{
  "d_mlp": 2816,
  "rope_base": 10000.0,
  "lr_head": 0.00553,
  "batch_tokens": 131072
}
MLP neurons of a small language model. Each row is named by its layer, matrix (up: input weights) and neuron, and shows model dimensions 288-415. Each number is 128 + 32 x the weight over its row's rms, rounded and kept within 0 to 255.
After each neuron's rows, "fires on" lists the tokens most often at its 100 highest values on Wikipedia text that the model never trained on. A number after a token or word is its count.

L2.up1619 [208 132 111 129 142 118  91 152 140 101 137  76 111 119 149 148  84 164 191 154  93 178 157 140 123  88 105 107 182 212  98 154 136 105 119 179 121 121 124 125 134 132 132 105 118  87  75 119 134  67 152  96 154 119  80 128 114  98  94 189 111  76 123 158 129 147 148 107 119  99 151 111 123 129 152 127 119  42 138 130 157 168 124 130 123 190  87 104 144 106 154 138 154 181 143 117 136 125 136  45 155 151 130 162 100 100 131 100 114 161 118 123 141  94 101 156  81 180 119 160 115 143  88 146 124 186 168 151]
fires on: " H" 16, "ust" 13, " suff" 10, "ll" 7, " Pre" 5, "l" 5

L2.up2581 [131 117  90 111 118 179 157 102 120 132 136 143 177 108 101 109 148 112 130 122 112 119 131 117 124  99 148 119 113 128 211  93 114 182 151 175  67 156  96 120 127 119 138 118 133 156 139 168 121 164 122  85 101 124 121  73 151 125 124 125 144 114 177 123 152  66 103 112  89 155 171 110 158  95 129 162 150 119 122 111 103  55 108 165  85 109 123 134 113 120 113 143 128  70 140 161 129  84  58 134  99 110  77 147 160 132  48 122 150 141  44 119 155 148  81 114 109 123 125 139  58 183 152 139 146  88  58  90]
fires on: ":" 51, "an" 11, " as" 5, " an" 5

L2.up1716 [ 80 134 115 109 166  87  81 123 115 123  99  99  21 142  89  62 148 196  89 101 142 133  99  67  98 140 120 150 113 135  70 120 121 125 110 172 122  99 103  87 120 126 141 154 110 137 143  91 103 144  88  46 151 123 155 162 101  80 120 147 163 109 186 119  94 115 187 158 114  95 134  95 130  73 133 171 142 118 134 116  94 162 202 114 135 139  75  80 115  92  44  98 108  89 138 122 115 172 159 144 104 170 152  87 182  65 117 137 143 135 182 149 114  75 113 137  91 105 133  99  80 225 159 141 127  87 140 150]
fires on: " in" 20, "p" 11, "'," 11, "as" 7, "os" 6, "od" 5

L2.up994 [123  94 110 147  72 134  78 110 140 139 116 103 138 110 151 148 135 157  95  92 117 130 137 154 138 103 165 126 153 123 133 161 154  80 117 132 162 157 117 151 178  76 125 128 150 170 134 160 148 198 174 103 149 141 140 135 161 103 137 153  98 120  98 116 167 139 190 112 115 150  86  89 124 109  96  82 140 142 125 133  97 108  87 158 161 120 151 100 113  98 156  90 177 145 124 142 150 113 142  97 182 162  89 147 100 124  49 106 117 103 131 197 118  87 137 114 117 117 147  99 106 116 132  80 156  99 168  86]
fires on: "b" 24, " main" 12, " is" 10, "ad" 6, " M" 6

L2.up971 [ 90  83 159 117 113  72 180 162 105 144 107 134 120 157 136 143 113 131 166 147 143 121 105 108  59 107 154 117  95 182 127 121 161  97 132 108 161 111 100  76 132 131 166  95 122 116 153 112 136 178 170  89 108 139 119  80 126 129 152 105 169 103 101 116 153  76 148  79 102 114 133 102 101  53 124 121 142 128 135 143  92 100 128  92  85  99  80 167  66  99  83 182 108 161 120 146 111  31 150 168 133 140 127 164 138 164 120  84 111 141  83  69 145  75  92 130 123 196 135  44 131 127 126 130  44 125 139 108]
fires on: "in" 22, "land" 9, "ron" 8, "un" 5, "elf" 4, "-n" 4

L2.up1056 [129 105  73  98 147  99 165  74 188  59  87 143 106 100 102 143 147 132  99 146 135 137 108 146 131  92 127 152 109 147 111 148 123  93  80 156 125 114 153 186 141  61 191 128 174 111 149 137 134 108  72 128 171 112 120 157 115  97  97 107 135 198 161 136 145 129  99 133 149 106 144 126 125 111 155 146 129 158 128 132 156  82  74 131 134 107 160  79 169 170 191 134 153 108 126 120  99 128 110 105  67 161 128 206 138 116 126  81 119 154 129  45 142 139 154 106 114 131 168 127 133 108  93 139  99 143 175 149]
fires on: " " 29, " May" 12, "14" 5, "13" 5, "15" 4, "1" 4

L2.up354 [144 120 102 107 188 148 106 137  97 151 155 170 130 141 111 192 196 116 110 106 204 130 119 162  53 151 129  93 106 126  86 143 143 135 160 114  97 130 215 158  90  87  73 104 121 129 154 135 130 136 166 106 137 129 127 144 141 172  96 176 153  77 150 127 162 180 140 149 216  95 122 100 115  72 127 146 155 146 154 178 129 155  80 145 133 134 136 109  72 121 120 148 130 148 130 162 183 105 162 103 187  81 140 155 100 172  86 158 111 154 138 105  73  90 105 166 141 173  93 152 145 194 119  81 123 161 148 125]
fires on: "10" 29, "T" 12, "ST" 5, "5" 5

L2.up2808 [123 130 105  92 145 136 102 105  53 101 136 182 138 145 124  90 122 141 112 152  82  68  61 145 101 115 150 171 151 166 142 136 173  78  93  93 153 123 128 127 138 136 150 156  77  62 121 113 121 105 138  78 112 106 144 135 117 150 110  96 124 135 106 137 105 107 104  93 141 129  84 106 117 134  74 132 155 131 136  84 165 147 116 180 101 121 185 143 137  86 138 140  96 120 147 104 141 153 134  79 138 128  95 130 132 120  96  59  93 160 185  82 178 127 132 179 119 132 108 129  70 156 138  81 101 141 108 151]
fires on: " announced" 17, " President" 11, " under" 11, " Chairman" 4, " Minister" 4, "-year" 4

L2.up197 [118 126 117 159 150 121 137 128 146 175  94 160 195 165 166 114 166 114 167 176  96 160 105 110 124 120 167  72  86 163  90 155 136 157 172 142 119 143 129 144 163 142 118 172 172 130 186  59 109  89 120  89 114 189 181  99 137  88 157 140 143 118  90 150 156 138 113 135  96  87 124 118 149 136 115 100 115 161 100 108 178  89 128 117 124 162 128  63 133 126 123 136 138 143 161 169 180  65  50 190 126 118 208 106 101 137 120 151 109 160 141 135  95 127 173 130 142 132 165 113  69 161 160 117  74 161 125  89]
fires on: " and" 33, "'," 9, ":" 6, "800" 6, "8" 4, "ires" 4

L2.up30 [138 103 111  98 208  88 104 128 159 139 112 122  85 110 130  95 156 158 132  96 199 189 116 120 111 167  99 121 127  96 141  76 137 138 121 181  96  99 133 155 145 132 118 131 158 112 142 113 152 127 132 125 155 131 127 117 165  81 154 121 162 106 116  54 139 147 133 132 141 128  56 180  69 120 149 149 122 135  90 138  97 129 177 105 107  73 164 148  98 162 148 162 103 126 129 104 148 133 132  97 132 109 175 133 160 164  92 138 122 160  84 128 126 122 130  92 117 142  58 116 114 147 101 149 115  67 138 116]
fires on: " World" 22, "et" 11, " next" 8, "ier" 7, " " 7, " following" 6

L2.up436 [158  56 181 109 138  72 100 145 117 166  84 152 101 160 110 158 161 111 128  71 133 171  99 153  96 158 130 147 126 149 153 127 144 168  75 153 143  87 193 116 113 134  99 120 137 167 164 108 192 129 102 135 146 118 138 145 182 173 165  95 131 106  79 152  60 117 136  86 141 142 206 125 107 130 143  70  37 145 117 113  97  81  94 126 138  88 103 196 125 120 206 142 136 117 150 121 135 124 127  99 113 147 114 109 117  74 143  75 120 112 132 133 154  88 148 156  77 110 184 119 218 127 118 184 130 155 149 163]
fires on: " be" 28, " (" 11, " day" 6, "ed" 5, " been" 5, " place" 5

L2.up1688 [119 134 142 127 112  83 104 109 104 164 179 131 103 124 131  95 164 101 144 136  92 108  39 114 148 113 115 105 121 116 131  95 140 126 151 105 105  82 142 155 160  99 144 147  75 110 168  82 127 143 145 144  53 157  97 117  95 149 140  92 104  82 161 185 168 144 151  84 134 210 120  99 125 135 120  67 157 163 108 149 106 104 118 146 117 122 153  75 142 108 186  77  97 160 161 129 118 138 132 156 149  91 116 174  99  93 131  93 126 140 193 105 143 119  89 116 120  85 148 161 117 121 147 150  82 101  98 166]
fires on: "it" 34, " sat" 11, " Sat" 8, "in" 7, "il" 5

L2.up2099 [ 97 137 136  84 141  96 255 104 115 133 113 107 131 102 113 169 126 123 171 119 109 122 135 135  36 149 125 102 116 123 181 119 132  87 126 162 147 137  78 170 111 134 136 140  77  67 101 163 164 111 169 118  82 102 135 141  88 118 100 185 100 120 140 150  69 123 170 143 131 173  30 103 169 118 109 123 122 147 138  97 157  99 142 104 141  94 112 195 136 110 173 110 154 140  84  97 145 100 190 131 134 131 136 133 165 136 144 134 119 133  43 119 125  85 240 113 143  93 144 151 156 128 122 141 114 114  76  90]
fires on: " K" 40, " p" 7, " Z" 7, " L" 4

L2.up2455 [123 129  78 133 147 172 165 100 202 134 141  35 152 132 196 112 187 124 145 132 179 160 143 104 134 164 152 106  69  92 166 116 108 208 187 111 155 132  77 162 153  89 102 158  97  93 151 117 152  95 122  86 119  84 141 116  98 166 158  78 114 134 106 114 104 170 130 134 143 132 122 125 100 120 177 125 122 103 100 146 161 141  95 101  88 106 139  86 107 118 130 148 109 100  84 163 161 134 105 126 168  96 122 132 148 116 106 150  74 149 120 149 113 154 169 192 156  95  77 100 119 103 111  99 137  29 131 147]
fires on: " ass" 23, "az" 12, " Al" 9, " French" 7, "Al" 7

L2.up573 [136 117 142 160 111 163  85 145 113 169 120  90 146 140  50 136 120 118 161 119 130 110 146 136 115 119 129 116 113 102  92 134 124 145 171 131 140 162  70 115  78 120 119 199 151 112 163 122 114 165 123 140 122  58 155 176 104 123 131 134 117 125  76 191 126 155 102 169  98 159 136 128  68  71 120 149 161 129 147 125 205 107  88 136 127 146 124 130 144 149 136 171 114  88  96 141 135  47 117 175  72 110  67 111  70 167  89 137  21 145 115 106 105 132 132 112 119 164 143  77  99 137 118 122 129 213 166 124]
fires on: "R" 16, "W" 16, "D" 12, "S" 11, "G" 11, "T" 7

L2.up703 [173 137 196 134 145 168 103 116  59 107 118 120  73 186 149  75 158  72 151 129  80 118 140 123  87 111 104 172 129 120  81 122  76 196 130 133  91 157 129 118 129 148 110 172 114  86  71 181 127 117 122 169 141 150  81 118  37 122 106  91 143 148 125 179 109 134 128  85 145 141  96  82 136 105 114 166 128  90 149 111 127 141 109  72 147 148 123 133 187 123 165 139 181 108 164 120 121 181 143 148 159 131  92 182 108  66 168 120 104 143 199 199 118 109  98 129 116  75 107 128 101 144  96  75 135 160 132 146]
fires on: " to" 27, "ab" 21, " in" 10, " he" 5

L2.up1950 [ 71 125 155 110 137 137 162  88 148 186 139  94 113  70  47 141 188 150 116 186 203 115 156 209 171 159 117  76 136 199 131  87 110 111  91 161 120 159  95 175 138 119  99 152 114 109 144  91 136 103 136 170 131 145 132 178  96 103  99  78 100  99 107 155  93 178  93 148 133 106 110 106 191 134 146 224 118  77 161 125 141 124 140 141 101  89 119 113 152  74 166  82 162 116 113 156  89 127 126 137 128  73  86 158 174 142 135 115 140 125 140  95 168  88  63 157  88 176 149 129  95 102 131  71 117 139 124 126]
fires on: ".\n\n" 58, " " 22, " has" 9, " is" 5

L2.up599 [ 87 108 104 128 113  95 178 101 133 163 137 125  93 106 114 164 161 179 119 149 132  77 148 165 114 125 168 144  97 111 147  92 150 140 156  82 134 131 148 106 106 130 170 123 103 117 159 154 156 146 141 122 117 136 150 132 152 163 157 118 131 125 143 113 110 129 142 132 129 122 146  76 120 115 113 101 153 141 125 168 125 100 168 145  86 126  84 194  97 147 127 151 171 174 127 135 150 160 117 139 101 120 196  99 118 108  98 162 118 170 118 192 146 121 100  92 133  72 138 115 112 106 176  75 157 102 186  85]
fires on: "st" 21, " much" 8, "r" 7, "-st" 6, "lect" 5, "t" 5

L2.up2292 [ 97 100 151 103 123 108 159 195 115 110 134  75 102  89 116 141 147 164 163  94 153  69 186 124 124 136 136 150 222 119 163 139 147  99 122 127 151 151 142 140 142 115 163 136 142 117 137 118  78 153 103  89 103 106 190 151 130 149 130 108  91 103 145 113 154 176 112 169 135  96 114 109 156 110 106  80 173 120 174 139 130  86  79 113 147  74 150 146 131 108 164 135 120 174 112 171 190 126 165 104  84 140 155  90 129  81 102 169  98 102 125 138 110 158 110  88 131 142 114  78 121 151 177 161 120 129 126 107]
fires on: "′" 18, " the" 17, "|---|---|---|---|---|---|\n" 9, "ome" 6

L2.up217 [ 77 147  96  97 127 162 135 140 178  96  96 158 164  98 127 161 120 161 139 106  98  64 171 147 183 162 198  97 116 133 184 126 144  87 184 103 133  88 162 151 190 204 158 151 118 134  92 122  45 103 162 134 139  56  64 126 112 136 149 122 103  96 178 164 133 148 194 122 142 124 143 133 101  86 117 101 154 148 164 180 151 122  85  95 181  92 102 100 146  94 153 144 155 163  93 140  95 170 186 129 104 101  86 100 152 130 105 154 155 160  82 178  73  99  78 172 142 175  95 121 135 189 172 118  78 105 158 126]
fires on: " \"" 35, "-" 9, " '" 8, "ical" 5, "/" 4, "oth" 4

L2.up1644 [186 131 119 125 138  93 165 163 132  91 134 102 175 131 155 119 119 178  91  94  92 167 133 155 137 134 148 128 141 158 111 103 129 167 102  98 144 133 133 170 117  93 113 111 158  80 161 125  84 154 153 128 100 125 170 124 152 128 138  49 122 111  51 133 128 130 115 137 100 162 120 132 175 109 121 149 143 252 108 237 104 129 162 159 146 128 112 130 138 167 183 152 111 134  95 116 131  91  74 158 191  79 130 125 115 181 161 110  89  99 105 147 124 116 160 162 138 148 164  93  51 139 135 155 115 199 104 158]
fires on: "," 35, " was" 24, "'s" 18, " and" 8, " (" 7

L2.up1884 [115 120 137 101 162 226  72 159 176 114 147  83 178 151 130 157 164 138 108 149  65 113 146 143  67 113 137 131 146 164  90  93 101 113 128  92 163 108 196 119  66 132  93 151 101  88 122 107 135 158 121  76 163 155 179 119 124  90 140  73 138 122 143 117 151 128  56 150 143 144 124 168 118 105 120 158 121 133 135 164 144 120 103 140 120 116 100 109  57  82 144  61 124  84 147 106 121  91 130 139 134 134 148 192  76  86 117 117 155 138 130 165 125 142 139 153 106 121 125 140 111 157  71  76  96 112 141 123]
fires on: " St" 39, " st" 17, "st" 8, "alk" 5

L2.up378 [200 134 104 122 128 111 119 188  90 152 144 161 148  96 125  84 130 148 148 134 127  76 102  99 100 111  48 122  69 118 186  90 137 150 168 131 154 153 157  65 193 134 144  74 137 167  93  73 139 134 150 180  86 156 129 138 178 104 151  95 133 119 168 115 158 119 107 142 130 118 138 115 125  70 113  32  92 128  65 185 135  79 109  91 158  94 141 113 143 137 128 130 120 127 185 172 171 121 163 166 155  83 102  78  88 106 177 110 165 103 120 118 124  82  39 157 121 124 101 174  65 134 100  87 106 115 119 208]
fires on: "p" 27, " P" 12, "op" 11, " p" 6

L2.up291 [122 109 144 116 112 140  61 139  68  84 187 112  75  89 129 151 154 102 122 121 118 152 162 134 128  53 134 153  99 141  89  92 181 110 130 148 114 192  86 168 143 131 110 129 112 167 145 130  89 139 134  97  61  72 135 131  88  86 106  99 122  98 109 110 133 142 164 171  75 141 111 129 154 178  74 109 144 102 114 119 124  78 111 109 131 110  56 199  94 105 164 101  63 108 159 129 154 131 120 163 134 120 122 135 116 159 118  56 115 116 132 112 134 145 137 164 105 152 106 124 153 133  79 124 118 104 131 162]
fires on: " after" 16, " before" 13, " during" 12, " since" 9, ":" 5

L2.up13 [113 122 152 134 137 118 107 101 124  98 179  91 146 123 147 127 182 102 133 134 193 121  97 132 109 151 106  90 210 172 116  78 154 159 110 109 128  83 134 153  90 124 135  90 138 150 116  71 189 143 135 174 104 138 169  80  79  87 137 165 130 129  95 117 107 161  91 160 132  54 135 169 119 125  58 115 149 110  92  92 112 161  84  90 138 144 133 115 115  78 141 117 129 171 136  99 158 140 125 152 139 146  82 105  98  74 156  77  65  96 110 173 119 197 128 182 133  64 109 147 116  88  92 132 146  68 144 178]
fires on: ":" 18, "-" 12, " /" 12, "ST" 6, " Summer" 6, " (" 5

L2.up1070 [133  62 177 122 165  99 121 113 153 129 121  81 153  92  70 121 118  92  93 139  95 146 127 130 152 145 197 139  95 104 145 171 152 103 114 139 167 147 107  88 145 128 113  98 109 138 186  82  72 113 103 124 111 104  98 198  91 169  89 141 101 118 105 151 133 238 163 122 163 105 124 132 147  65 121  94  99 110 151 127 175 171 128 140 142 147 133 100 124 137  99 132 118 104 113 129 133 101 159 162 139 154 214  50 198 154 120 151 124 149 123  73 122 151 124 119 121  93 138 107  78 137  92 100 103 140  82 175]
fires on: " of" 18, " served" 15, "K" 8, " worked" 6, " for" 4

L2.up2042 [132 102 108 138 168  38 160 144 142  46 138 125 160 123 214  89 101 143 128 147 105 145 118 174 117 136 106  81 157  85 143  56  96 130 115 119 133 143 196 167  85 126 107  99 173 109 162  94 169 178 127  48 152 135 108 156 108 120 183 179 141 117 134 114 128  80 104 154  70 179 121 178  73 146 157  59 142  96 157 105  93 131 118 141 130  99 131 141 125 133 188 129  95 145 131 132 101 120 149 139  88  70 152 101 142  80 145 124 161 213 147 138 108 135 122 131 129 131 114 110 150 133  88 129 129 119 148 134]
fires on: " " 53, "$" 7, "om" 5, "1" 4, "   " 4

L2.up2118 [137 105  75 125 114 138 147 108 147 142 101  78 149  63 155 158 104 137 121 164 130 139 113 126  99 114 141 165 111 118 174 119 140 158 103 122 102  72 139 111  86 102 114 132 101 115  95  85  84 118 128  38  80 151 155 140  92 125 121 168 128 182 179 178 108 125 154  95  37  90 131 155 117  83 108 144 163  89  98 137 137  58 153 183 172 119 119  88  90  82 163 182 147 112 139 145 121  96  88 137 157 141 114 114 158 130  98 107 116 120 126 157 132  98 138 143  90 134 111  91 133 168 103 120  93 150 146 123]
fires on: " " 32, " length" 7, " size" 6, ":" 5, " status" 4

L2.up2798 [103 193  59 110 124 121 140  84  98 126 151 158 151 144  95 154  97 117 107 125 124 123 157 145 150  84 172 129 138 125 163 125 125 126 137 120  85 129 161 128 106 116 107  95 110 175 122 116 127 103 156  91  88 130 127 101  55 110  73 143 111 164 139 121 166 105 117  70 205 114 143 126 154  95 189  99 150 130 102 103 146  95 176 112  79 143 138 137 127 140 190 115 184 158 140  95 131 108  71 128 174 146 129  29 139 107 114 125 148 143 108  86  92 140  68 177 145 145 163 166  96 158  87 121 114 110 148 107]
fires on: " that" 13, " be" 10, " all" 9, "e" 7, " go" 6, " to" 6

L2.up621 [118  99 102 155 172 108 123  94 165 124  42 129 125 130 103 122  80 142  78 155  72 114 141 131 157 194 128 132 121 155 176 115  79 110 136 153 184 170 115 128 166 160 134 128 169 111 100 208 138 112 159 121 101 142 113 126 106  97 145 176 133 169 141 150 129 158  89 160  91  62  93  68 220 132 153  94 149 160 178 162  98 187 159 126 122 100  82  86 131 152 116  96  76 157 152  85 128 121 138 110 143 126 119  93 136 114 124 102 123 145 100 101 126 116 110 139 113 115  93 137 160 156  91 127 162 158 164 105]
fires on: "s" 22, "ov" 17, "os" 10, " s" 9